config = dict(
    d_model=384,
    d_mlp=1536,
    activation='gelu',
    lr_mult_o=2.0,
)
MLP neurons of a small language model. Each row is named by its layer, matrix (up: input weights; down: output weights) and neuron, and shows model dimensions 256-383. Each number is 500 + 50 x the weight over its row's rms, rounded and kept within 0 to 999. Numbers have three digits each.
A block is one neuron, or neurons of one layer that tend to fire together. After each block is what it responds to, as a language model described it from the Wikipedia text at the highest values.

L11.up1085:497534551613524458487429448456514533535502536503537474428454469578590533473423396513539514463348566473434486425551514509495425478516505539472616525379597546580517509445476478557457486499509463508487466431504485515450527467570579610510436528522561415464474519493546557539554448518476605411563451477564445440465483515506492535509487470517539592583450517505518550548520476477478558495525
L11.down1085:592443417448510481451525515550536486489448447529546483553498445489542539506469536385462454466490510444480593528547545459540481435498625494448514509502492560444560504511524478432444485510488498450550522453507461454551473450451385458556575511529565563633365506620520519536520503365549468451579518506439509553468581555455550464435497482540484517410473520621494464525470514512519551490487
Description: Mid-title function words. Function words like the or no partway through a multi-word title or fixed phrase, e.g. Nothing Stays the Same, Kiss the Bride, no longer.

L11.up733:439527490542511486470468448539510420347467440536457529472511441407470506534543495542438521530450514488438474578495504496452533512533495535516545476509609513536365512442609489525488514455645625512491591494403578476514512449442480433491573495407544478494552508409539472519517399628500450518506545564507534452564484469399508442481470477439507475515505446553452431561495378539416543536556
L11.down733:521466451504524453464549434459480526574457585442564406459517534513496535491426482499499520486461469496439514464440493506502478483472533494551597420505437469419531462510449581468417535409514467502495398574529510532507547556498487531512511540543480474565510412503420510463506534590515517427493330525545481543539512502557463500467412479482507474502480515501514567439490534529516571502469
Description: Object-description modifiers. Modifier words or hyphens inside physical descriptions of buildings, boats or objects, e.g. first floor, iron-worker, bell-shaped, wooden-hulled; sometimes table pipes.

L5.up198:453482502481466510424574475521467491540490432572490415506520447478517580491566474491523580562471455439446411403457448500572449474468427512499605446517576442493425447449539495579506539595471515494502458512541499471545409563557482434435424486484477486463489642541479434453440515518571435518611493534624431467548527441506481433553534499549458574473612453441557538487491435508453460480479
L5.down198:592448512478494529551445619548468414471472507405585568548528556498572481560587448475490461445454561530598507540496516487554371474470448479480481481600560534539515500556535454429508416454526480504455604497509536533443512564587583453488458462396501477436511493471487460561431558587518478457467595497474555535410402566465468517495374452439496435563477528512492454573544549561491439495494
L5.up803:605468534605456503452486470536420464520472441574491466553511528573467520609524494521437442511519496531483429541533514442518403412499474549526490516522461505537516529531428420495441520607468465548422420512528490418511576507511554497578512444481479468572573539520464496463526479433496506526533463450424525459470536540523519465580535477547494482467612464435508520446508433504464511461507
L5.down803:480496652492478578608544479529459496540485519618471523483451471550606534601489404503563506494611489544472482549536454523507473406555560612353542465473394474540529425492446594384576438520480520487527440556532535529531454497523516554460444583431551534528479557597553457413550494624470511579444482498459472518489586537557469501597415551582493471493530450508545576490488485524477502495523
L5.up1491:468516471461544490545469524583517499528486379528500471518543522461580488527526503496466486612537486515514538502513483487485438397501560605433548428624512391487429445543481494530500499587477456507452434497546495461472519538524501363538411465468571552570449519497447397529512513488493498586514450549498475433529466527507468490592471511523474506502597452447496527497443425460520420395480
L5.down1491:532460497463520544509501548429469484454418478535539480464552474393560543521509504458478513487505512484581503577504455532501382494508586521503480428586390575480489498504487412369546459464480538470452530552498514599497513572487489501518503556411426537394517504460529427477446457505420421504473475549465486425503552488564554471525394473518480473402579454473537566581432480487539380505455
L5.up1508:469550483496522487467518423549536555529506520585511472459444531483502505490525570586502433418518466474506524535491478518471512486510424539534547489640444470556495466518496487546571536499453543493401567510564581497428496567484413454531549400558527502563471521615478405438458473492550539488610592502624467526566433487501409457487587475486511485503434481448441454432404512474409504574491
L5.down1508:479536491566490508578454522466402487467550428485539542482389475473549606477542509456490488400475455472487494505509507467570499545567460543563507485393499539360462448521495555411408423511547417537572475445412460474480529501436532536471502475428541554478512445498534437564560512530423583488434515516500485513485487536545526528473496431445504441401507466549478516554469519497503523511495
Description: Binomial species-name fragments. Word-piece tokens partway through Latin species epithets or foreign names, such as eb in eblanae and lyn in lynchi; weaker on also or is after a named term.

L9.up636:489427492530512542471477536529423466502420500533564437450486518369475448455525573511527509557501562494440492536482511416569592505561457459513519464539555534431444565546509491537523459535407472484573480468604417508590526590474523544505487525464584459454448328486536546557482525565448469409397514437524577482500489426545450500505583488510468450529488561523532506511583461430481563520576
L9.down636:480489491473530591410517550564451393474422557490395522536478460527521462426571506522495519519456545481493429532590461516556531471496535638553485465410575512455449422493492516539471536489451509594472490548509521559467488484542557463505464507464598578522533402485481490503526533529528517509464548501487484489492465446522538503456469447520388446501459608506486527381563475541502494624512
L9.up1182:441499434511500523559514568456563612575510505458489526471476549536518471498456592361527499486525386500482541504580413558530546480490508518555525573498471500529514487470584553526548475479557464424482407503445543531529542554522426430466461457503471590456442422493483495514539500550487491530483480510482472539402489490518427462500450622484649586522458500481483457540518464465373571511470
L9.down1182:492427425503539417477568584494465608498563446475567481562534512615437463520522426541527490424502509492485564518512538517485365505548553470458488562593433470452423496500459457513530519502431463458488548529524432516463458425486540409559564500540498524576574491424422506455510492526488519470362518484452568446504521505466538521440557512470459636492450515509472438511513445471518528434483
L9.up1373:429414422555526446501502503513527498518391477478517549604437503471342412498590401406505576529536480450455451519517536501519486516493482474568523449531418495513503502525535528561477502471505540546481644478539502475463567504552465480517487437451559578432504532473508524508469484496462457505575503446510572506418541569482517524463598495501607506528423570524505431576520522460526514656482
L9.down1373:526492542425556542451600495444501540493443528498470463462483509431540514493425511515528444434516516477501494488463454435544424419595538540503495481494639483486539528480481537569528556521577448497493472551510488556511507515542490564491514571461519509515495473498505595442520513401553520504389478503508418476492489461429426579498515536484469413615479543484424451520539494577459532514504
L9.up1506:494484533542519458448489557541431564496452565426477562495512508479465511511420447486536611513393470518463475478527567569457467461532492449543513531458528433453516463497583515550547478431470483402547550562549510514426534506538498554481441395474519556402395463499424392600527508504462491485499460431526553455456532525398361580522552531580466488503510512526551535488532473533501590486563
L9.down1506:502440457569459501439456487512490522434523441453467525532555518433505481488515515411484471426496580492568476476488457487485522536435537519542484526478449522515535495429538426461470464648525525579466572471531430380523574515462439462418512506462469452511475487457526427432481506511576421347494473560454468533528491451523541551436471409405533500452507460447566412466558499514499482502512
Description: Mid-name subword pieces. Word pieces at the start or middle of foreign proper names (people, places, films), often in tables or lists, such as Chang-ji, Con Thi-en, Go-sai-bi.

L11.up706:580555512496535508500433409564565460477524446513620485570510458529584547447507480386457517560459474500440529563497440532473493539465463592456560473446538458391445580501547382562493391468448527521621531441488510486487503577525461435499462468330496550455475530492481534600463477472486590472583511548465512473433504491505412479561489488510520514522483531516525485513523442479462505473558
L11.down706:414433561486451526452518445411421529513356526532539479456443574519433575499518521519489518564444584487464494459461433458493441497549535493536555466504571532416491472530418483512474534459458467461507564441528406505450503544494457572557475385554505475523466487537522491504481566523553457544431480517536487586538532497578510556555457514487473550509492517541569348566566501485480408602448
Description: Non-English name fragments. First or middle word-pieces inside foreign proper names of people and places, e.g. Fateh-L(al), Mama(ta), Mode(na), Co(org); weaker on commas in place lists.

L5.up383:536420559519421569579557468608578446356542454451419534455478405529529485506501552460477452434484510545462539511541447545508532451458423516550594465512554575622432524509484446488487471498496532510456565416483527512569543531560595539475523526478549580537537465496483500470511557445553574536456430460490458499538450538497472473518527560484643479538547518491569435523464579477514479485499
L5.down383:521448482533411491461495539554528445492452584468510663501513545478421502574446533457461399544544476516551595503502471510490470502475382499439506407525514475504448497432538531483449485412495560499447494548492556473441501501420500511534498511430506517612529591546508486491527522507560542564533424534551542524409578585557530447492501464606492502532558539424444437578438539482503567528452
L5.up925:593482526527479500476521512411525377554450597425475515472460491577554441489458562481369554535524444579565460471559467518460538488495561452512540582465520507539527489408451387447522497425484450480416512442599443468464452435534413495435460540448602404426563503520546532467452570484510423536555487478618492431520520527471599426359538482573581442453532545499482536548460460525546452490419
L5.down925:422543566556539512626533470563567433592500530483454442484373549527545476485482533534400470562437476482443518441429515555466418582452482487481496501540569484506463437483544460577407474469502517406621475429408443544487514435445479458481494532565451509495502537451526565509439425574512509524445470549521415517480468454457580574480556440567514482477549613487541563375517547604516485444422
L5.up1197:462498498420399516498512507539525433418485465454465423386463552537540486541522502478438457505484478533531526441534521529491487547578443481464474552412517455560512561476457469440562371409571516518442571529479472492477491457456461574452443526505620448519440473514548480443562621483532485482477435436610452414468547495544443423473476483579498477491498549422539436538464601514539532483452
L5.down1197:512480479467482477394511524452505452523472530523498492481449566439462486390495575503465484509490572572391570487492523447487443518543401497416478429476464513498470386562501421504385533512517489554497388478514549455511510540519468510525519481473522485669489496435501491547518504489461462499555498493555529476480455449523561540503461520654546534613543499462494574462549473552393416545436
L5.up1300:475466475498527515462563484425477517442466526503589586497532507551450589562464509589458422573560490554484543450516614469526454598482526447499576440544510543547479438526504467426411495439512399526545506458542470496473494453426534589453596513470452521458404544489462483495567536479599494433540497489472526572439430583512513408504487546562467554486588529480521605537516552592515511592491
L5.down1300:483518438515477526460524469448496465447417555472480507507534403543451477472515514554446422479496514433529518441501493405386522413532415426529573516514380505575441447539465555465416485582587594450537598480494553406406486511428526516485450534523522560628513469412437568464434499558506410507560487521494419495473528590470529436483619482548490534475533578418543502536568510487477606563475
Description: Paragraph and section breaks. Line breaks in Wikipedia articles ending a paragraph or following a section heading, e.g. after "2012." or "==Results==", before the next paragraph or subsection.

L9.up674:550496539430422510403492393542519566426457505483480450484413468501561475529472491564562572504445531527486447409480493496524596501493509487532574452483510497503549508419407485441527475479551476405496506477474459527411426468495517511522496497558527482549407488505566430416523564520412496508581495468516517488597468480504556573477477543570523457447527587525580509510542519484468698490456
L9.down674:607509523503531528552381526531480491513550436450487453499459574521567545459511460479536529480470510419473495514515405462524529521495503465494613517443522532519489486431504485600501576566494562483508543616533441455563509441539454500542423531492567518469591518517399458597481555464552493405543474486443415602432475583564476493477501598447520480547613441512505487514473585515517452436499
L9.up775:454494589484538517575527511385474616469434472505547479556558473397464462451560453443413527532576507485553513503421554458452457502439520565507402511501451436475481521468422463540527482425541483474542605506473555413462421502441465504527527513468472498553502530443473527526556490473470403510518501557523445432473463542520487424503534527473500482504471466451532566493368528577517543498528
L9.down775:488514426593532498461497440538484552572516496439474463491595520442491511555520510598509534524487461538462514520568500460647442537474401503463464516360525475464513521509554474456571461432496531435445524537499496543629543532471511490488435509452474500378490499508497571507409471505570498498387469506445450492458591503552489544578506540497496508576559502509430389616472482544449461545460
L9.up830:458506466459465493443442466533550493550592538516549530527521560506604488386487515492402425467513510480543495526473458510517401587485445616437595436570414601516572440513606475495492525587500481531478537521433565444369419506540479547439530531476502455407455512503494464581430481546536477517453573575512430578540399524422595481498459549628520471582499567523512480566434513466501557570483
L9.down830:487548527527471500520557503574502407450314505550535508481560424468448560461505503518511549487467375584537520483507529501392501415497504551505486461492536591419440515557491479465519505519562474506453541418485552473581483485471465568460520516526566393430515501484439512596456502554389512476477524511489543567475519542470424457537500533489475525483600511434487475466437525448586562515472
L9.up1411:490426521466481484602476380502509531428522559445530446510430539583579508454503427472512517503485511453528495448445477577408408592452471522548494548544544566405509497439440497518451533546546515477518541515444539582450416367486504519472498467484529492589582502532528502476529559488575494465526494510459451464439514484451456456456442555429522419544568542518554417574518604531439425447498
L9.down1411:510499483454496503583560325440413577418438470480584530448519543508500520480481559462464532541617520441534450530447462517489509521580522542428473534472512452462512476382433470505542419570457449438488526501465531458384483555502473503535544474576565438509472545524449499510523427580434491476435497554434526433465488535498458588542435481538561527413433504548476583532499474545604504506477
Description: Start of noun phrase or title. Opening words of a noun phrase or quoted title: "no" after "there was", opening quotes and first words such as "The", "main".

L9.up123:465512447433567469432463455515437475458469569471464472435447552448534487450454543497467563444462462461522495509487503432448517478521485491566462418428460524543551349447480581441477528502484481471521523464404468506605470443541398543505504449523398553556453491484537600539499414513505574520386484519496530500536486452485612551532469542486544533477492491430523485540476553407500427473538
L9.down123:536512556594436498486533476460495508486489390543505518457479501491414512396503518471428427545509479436516436602531469559564482488467515520494438583517589556493467565480489520593517519563475446522526482449447578467540476490562508422422408436597564492432538432517516535515479616533529419411517420564471491548490502518459509526474532472477471585469539420522395493359529436519540590518511
L9.up301:574427530435503573494531501470595428499565546440539493523458522454596500470458585527499511479537481434484523475447531480468458503484590413417467470472545524591584456552485484425540524490463478528486518450407539536583513447464534572501514405447455495461479511553524534559515498411527516437435499516498500453457468528469543551442450464560435505513437464407506621457497552555571550477505
L9.down301:457526437391473569538607544443580474558486620492587553490472514487536522426480441523422465475547515579524496581465534468550443518458563500433436511463566476434548459612521460471515563456419496518501553479495550460498543462440506602437494465538404491516510533492549511499463502484586386533495562385548511528450420537540490504526509553456526493537443435518593514421460477492545441457526
L9.up741:438472463447496528436609589496560510407482527505581455429366579468506538465513455445440491551465514501441440531459419446550458522405404457498558515504534495581502489444446530548488564468575486562506527523441479461504651457522508500481438519502496503464555543512443550416436489567507498490501518409482584517519539447353429474370502449539491568521440576436449417487442472484600448516528
L9.down741:479614479496448515576479480520471481467495496489502514561422515527452465503470434415554510565430437534545589407572491592571507559448439455509534431580546509605453479517508577467440487540557438637445544534461508503533471526488400446477473512462477544594535451465512458599498463462502525591478562480422546393563449510457517569452536509382458501593620514489438524558421526433555514557454
L9.up1210:441489472487539566453489532544532428381427646449581414486512596473511530489496554489390546464452490447482506510470510477467464453497577529383480565516547497534556470547467469412431554454483534525516437506385527556497449505492513495505518381502507556594456454486444557519565491471499431410488481528551537481580501504524569466544503483556501599500460431516521514464440474530613542600479
L9.down1210:449518538571519578426471452514503396469444434508513523476498467499397487432559562531452461501570446421522503414566562535529436530480369474554446488442525475431539478466424536554485531376454492540464580596490518520470449521480528481581457443527469473607488503509580469526537517516493519499488573461489378427475462436547530530574536511494595471521470417397534577502452574423473434474545
Description: Repeated proper-name tokens. Early word pieces of proper names already given earlier in the passage, e.g. a repeated genus, band, team, or person name in lists and tables.

L9.up230:470499457539457555532525396523469532527497567462506495453477472548430525611527608538519519505524487387463375546594474534566577400429413429472531447470436425506496515494545537554547491488525543519509507452386491498491556551450443532532429540482519545534478505508595410535472475491457482531498540548443482495504462529523514472518475542537468429620541506476432485522523495450577484569498
L9.down230:497466413382506376576598457539544575544497466526483582528512525434568437465498546418462442472484571542469565560493493514486517565578489454536537496499492512524481480555506460514461367553473543479458565546431534585486540522525510518546413496570447452460519476533401478478516476584516423518523463387498405628522544486497551493507459577419542535448492405455468531506521548550548532537469
L9.up884:560548464479489429558528424470456411473514491561526531495523444514495518607466446545447518610488494487548378463474511484483539487483530419505567471464545462511510438461507567387462474526487482510445526461492504539435492478484439538521588484478524539564615519428388504512393538543543481419556486518571564573564576579559534493533565531459495479413425458465500510481470418491557482560512
L9.down884:530509423449403494480542538572504524572512453502505499488569508428525543471500591498506554472427524508482499473553570484536392514434528569464469474475478520554499543419499561572446468450540562496510496516451509580543540589476584476530481513475514509546504450473530535506547371541369548543387425447470441457461436497400485567514487474445512468475570512511453493616579531558465495533480
L9.up1278:528550516497585512515376475575464538461523481462467417494520487482502462604549507487509461450486430578423478492494372548476566447563575454447605509524562461490467470559551607426530505483494597476558631490309580408495506530370486560525615554546546466576567501526487463538472550564554514555509516488470490511504435468549526528458507598510534458510512505524584436551493410509422489467502
L9.down1278:516534458412428492525523461490516508529453445515572509466546405605572440574502552487512562568580557477527460489519507496475551452458528467569472552456519454491461506355461460451514504457527524541592522516496488561389466508571462456437471532485437569427397497470441498512504531447483493488497509528504513520509490481425559515582431530554581493510446484435391536385667542533497491446501
L9.up1433:290594438529529442499456494525441458473514474472568527415539536426486475568536495491486495622549525427461502521451488478464630540459539425500542514453558435510495448551499590511529546488543513446509457496548501460487620570495525436520485538477485496625469479587437525582494465548485500519480549517538574508566537477522460509504569508483509496455474490573440460507468439471619552492573
L9.down1433:613494487496449479432539505529498525554524551579462512563463484555537484424487573516588552503338490474507452538561543490499463482484499504534494457496472464484481574457445459477456386440569521489482519490360464637393414465540479553519524412537430571733554547519543473544474544455561525566553510458484478482513468599488535536540440575454557407430515472533537431509459520565453444490455
Description: Shape and configuration descriptors. Words giving shape, count or arrangement of parts in physical descriptions, e.g. hexagonal, L-shaped, double, two, together, separated, flat.

L11.up565:409585474390466536424590526563487474421510518483586532507494599489467447477466534560478432487503558586471579471388453451523430486576479494501480516522515535470545531470487565492438577460426496476535481538348488564513566412504524523523463487534455448448541548461524520439535481524591532386393500545535511553408427478537515506581485501560388549527505494435499468551481481451632516540560
L11.down565:614535526526597497522543532494529470534495489470526508559556534508503513523479405615526497473575501597489505465566540575592479501494535419545456441439486428519501444435523505421477509574577495537386446524540523492540462556412451554469443421487418448484514515441502503497533466509541561482585553459444487559580533498494446486546490421492565524511395492440527455470469509476658521545534
Description: Repeated rare-name pieces. Word pieces inside an uncommon proper name that already appeared earlier in the text, such as Lauro, Promovere, Lehtosaari, Tañada, Jaejoong.

L5.up60:483536455520517493480488495578520572515521489547455474506472444443560492592492411554505499537493502450526522470452512489469429487582416534480587595460576492498499510598513452523600461479480413572539469468536551520499559545568457503548497551512456352505556481553479492431510537520439553481519392501435527507582521534454420496457454457448452422511498598525568475531609570509432609486554
L5.down60:516511426533554507466508451435500420536445495501605475502474424449549428494534465469431501488507482576453488433538454560516510565518561504426439504466461405497560457485471540457611458436466458609426517451574545426575401568507537457426501569553469472630641507410493505433471494450550489498512414474466399500446503572497582438435436471432593540534508525466465499447544566543535515594468
L5.up561:519467527555501412526512416479419482486424616514468483505584525528559531379452527591393408484499433534502515469550537596505440517486479543460522503411519463450506478534522431463467468509553437481529466568569510491508555488568579409550449517532552418513508460411457532585510522460517478506528468508518515492493471568542559495476519448490538584442431613513465490484521600492391533502536
L5.down561:487529493507416502496622488484514452543594517395451464536451450551433500531453585414501584551435484473497530506384433474525516488552569541477451548469494549579604583545517540566508632481539456529509542459412486439461489485469416425366539594471489440560537416540518526475418456552480535470476401524411555533450542463625509487545419471512477515544474486420551467479500513602450417450417
L5.up1216:541538526530459459519473582504388428443409549509530477554561473451558497411472501440477480548469472476382419523489514495570564494517462564463462481453589590539458430481522492462610538478387569454443506418459449518482547461551564561443480494529514433496461522495504523494506493475602497489440408577414552527563456462406557468487566496479468548438578473507486435514528527505521560472538
L5.down1216:443554519514508537506569474525485592450427508466470465499535494488474518534559471510521538527474619611426487449543474470410523530521563561550574496551422496473488512503395606616437478460521466546536537469578446474416516543475535472447478521495570472412439493479429518599582430522437523424568460425484580501522461499544585502424484571506556461612398493533529429510517529510503538516558
L5.up1285:543499552464528563491442447536520529471513546548550453537456462480446452488493588532524382503526502583522418489539484525493514558602414468568531425466479430485555510551549506431483471476525440498526452450498453440480503531472572461504545524529524418430541441530493436575495503456599470438500576441473359543498514464471564475417416521402485450476477468384538557551491556512485520556466
L5.down1285:431462464532448498442482510548470433570483636433490512567522519503459498426510467523439534555409490517485551501474594492514448444460512555501462531538498537541507491497424555502490559420474509447469512527483543498558489448416465467464443580496511499616538568515517576448527494533496514626495417485405604592572543552533518543569591464489470472512637529571403549461497541507537518502547
Description: Infinitive/complement "to". Mostly "to" after an adjective, noun or verb that takes an infinitive, as in "hard to", "in order to", "unable to"; also purpose verbs right after "to" (address, block) and some prepositions (in, about).

L11.up444:480646600495443481401490595492535387545477451521516496492483520481443527426496542469456512451518514475486540506428571483496463397540484485476560584526520495383531525447538432578498509555477489410486438468486455501468390504424490473507495462505497459592455521389501472576552475493577465471536522397456396501537562486525474534500455397507525485461549539501462465440477508578436447621410
L11.down444:433583491478475471495542620428503416433467515400474468521454441406505551459500472514400550484502423523599421557452516537516535487422575432457489528562536540335478507607470497514577493529521489472571542409522510531441507486380542469520463500562555529598485575508582488478501581446462503525479482528492508466458565486452522483515482478502473460474583400424505471521503596445534522671533
Description: Slot before main verb. Function words right before a clause's main verb once its subject is set, such as to, modals (may, will, would), not, and.

L9.up126:467597575432496556503498498529562500498530478441551492439490681479537444465427506532463514506423446498542514588503605527521413491522453493490521605576454516373427481450439458545493511594495491520562422481400513400537463447518505420403443467471507478535494442503522606464512527560475472557462494455471517527551502544537495480489503586550425514480522496571498458563499574569571500535490
L9.down126:503527489596538438521541405496375519379559463442404485473513451440431531641531478483574541513645527543481495560467465492481562514503593534517451542473444524580401581578447566469449526444569496497485513477542486593548542528534425512579447473511455516542523460498463478444435496418416518432507517523566526400511539424430571480528562398501585444524521497451477506567541501502439632433519
L9.up271:528491591574536522498523486508538476532564538479458535560454459472423455470512546444568465499491479550527459526563566432460462504549525517503480443440433456540464495532455576470537396442424435505546411507512498459480464528481461423567536538475480477512554458488392547586507532463542574568456484503534495466517573544484409567546539556398449442484455570635464503486499460456606512521487
L9.down271:412464485494496513455460474449426496543376578568528464561548444484564534528480502543537501568442468479448473487429464502490442607536517519503544464523508495440579513486498505511491551456362381486454400488573544498531491531533420435494487483555443475553460515515525584414512479434520529463502542537441501446547538423554584469415416535495515602494471501489490379481501604462465491446516
L9.up890:461588552547486484465444514419385480505487502475502465441494452526433457486539565471539539583533494575508454482523580447562419456515478497454549505475508533477476403490573573506546468436449449411499541423486572506463509494527424468600473483493419472458495526542581559614614473552544552478379492548532492495439522498530441461541557495423432447571558469604522516472521504585491405454531
L9.down890:567465466523489522476516479503448560541522516519502524545457420526503511498503511559556504433484434579524466475545447456484632520537436557478595492519432444403629569446414545482508527453476460549576500459586544494498475499516473450477471507460549493477468443475476455503574491460447518520507420373494499438567541367462536531495437485469597525510557514470432539472510545537519532511405
L9.up1272:512572583501490471503470529521448460495437557412520492546463420479478488452389567413502477400526487432514477431439557513568525472524445456459582538433500559543474458454470465582454420462468604516612472494483489542538553513457645487511546466547480480547493555487535511539572480534496561545502509611485483537501487482561506536597554445482518575482478482529437512519530559488556550511469
L9.down1272:500501496484510491492576553550474510537450561505447506512411516519522453418479566461397469488581496474580465514430531481545480418456472465467538501504460468392539481475456465521434424532496551541592507404534436510480566490407501509522534528471359505531441515506509449542552519464419513539496472508434481496418532494618547539494528502399511476472536492404476423501514539564503523606508
Description: Infinitive "to" before verbs. Infinitival "to" in running prose after purpose or complement cues like "in order", "enough", "persuaded", "attempt", where a verb comes next; also "would", "who", "into".

L5.up409:478491417522512519511538548543558484460505486442508473455524465508499442475499380382447522469578560572547590500450498528513433462492406528458430545527471474476507543468458472436443509505454503396452478418483458615469508503480564514488531458483478413496535462526425490480501567575495558550544487518537449457457549520501493493476529471583519487540486446520500483492472517556516513566552
L5.down409:449426528512571451533497640528577567449432503477440468575498469523396472529568439539464539489508616592519513517500534512509545554508428514536387526402426505526500489466512541549567415593484483523400508494491503483580508488436470573457597614508449531435510502499593490560482414454502554508502489483503438482407546533555454477564486479495498403451537412369407532588588579532524458485575
L5.up716:554493538463563492507487501520495540437487422538469450483562504543536413543439541561494458457519432524523461405466539461558525540584518573563487562531521571466533446505499508498505459504494548460446516485441503545518499427475468436492422475447466563501483548581520531565501480590547523474428461566428435456633562460499485472466506550482454458508455516473456497520540425573479489475523
L5.down716:493556431522498549421515462488439462446434487499603510455540398448542563427482537591507503452531582546498370446529558487537504543490669478418414496504524399463511425501502520562493513533442524528544531452474520495488548552558562502445436582575454579485524451493529524474430497519445443449519512493507541475466640484534519502472409493455469485439489472486577456499533494487544466467535
L5.up1150:522432474551563494527479466498476545581481481475512508507564471459466561574512519542496501559586438470524543410448534470587524481526504488503516523426499570450535457495483504484406527615470550572501503438384539490465516596506564490476497531490470564462539510520573516556457456504532468503502472558410447433517557547506478386485526513484506523578421467472449505596411505564451470492469
L5.down1150:511501489459466480495552497549399544427518500536590449525478415459586457454541516527450508467498535568422524479479478517561593611434533450435404521491531455428483391569523579452507473459455532458428574444558519506432539468503510473538540564487528507504532521443493572478480534509439488550516375525563496562441411529566398484372437517549483514585543471443560534465521446476387456467504
L5.up1312:563495533379473485538515526560480475478452466531417503513489511532545382542467652472525542487512531508484543449477498351483492534529427479422436543485555509599572549422449510481471492486467547460461444421487491512514440501472522502478496486453496476496485581523485570583478483535572578542485563446441504589521543483500465445468458412488474487544478470499452570476527510564479450564410
L5.down1312:517488485507500484483507505554479555536472557509434597488500486506467498487543535479493477575586564479526476486412514532510515489535562550479470523539462622430517418429505542398524522502601479484522517491522468535511584527486481521534609505480408529472520507494498552517402366436471467581520480444573475562435459492513420465529496521500383482510445445466391520539529466558465530480570
Description: Quantity expressions. Small spelled-out numbers (two, three, four, seven) and "of" after quantity words like one of, a series of, a group of, a host of.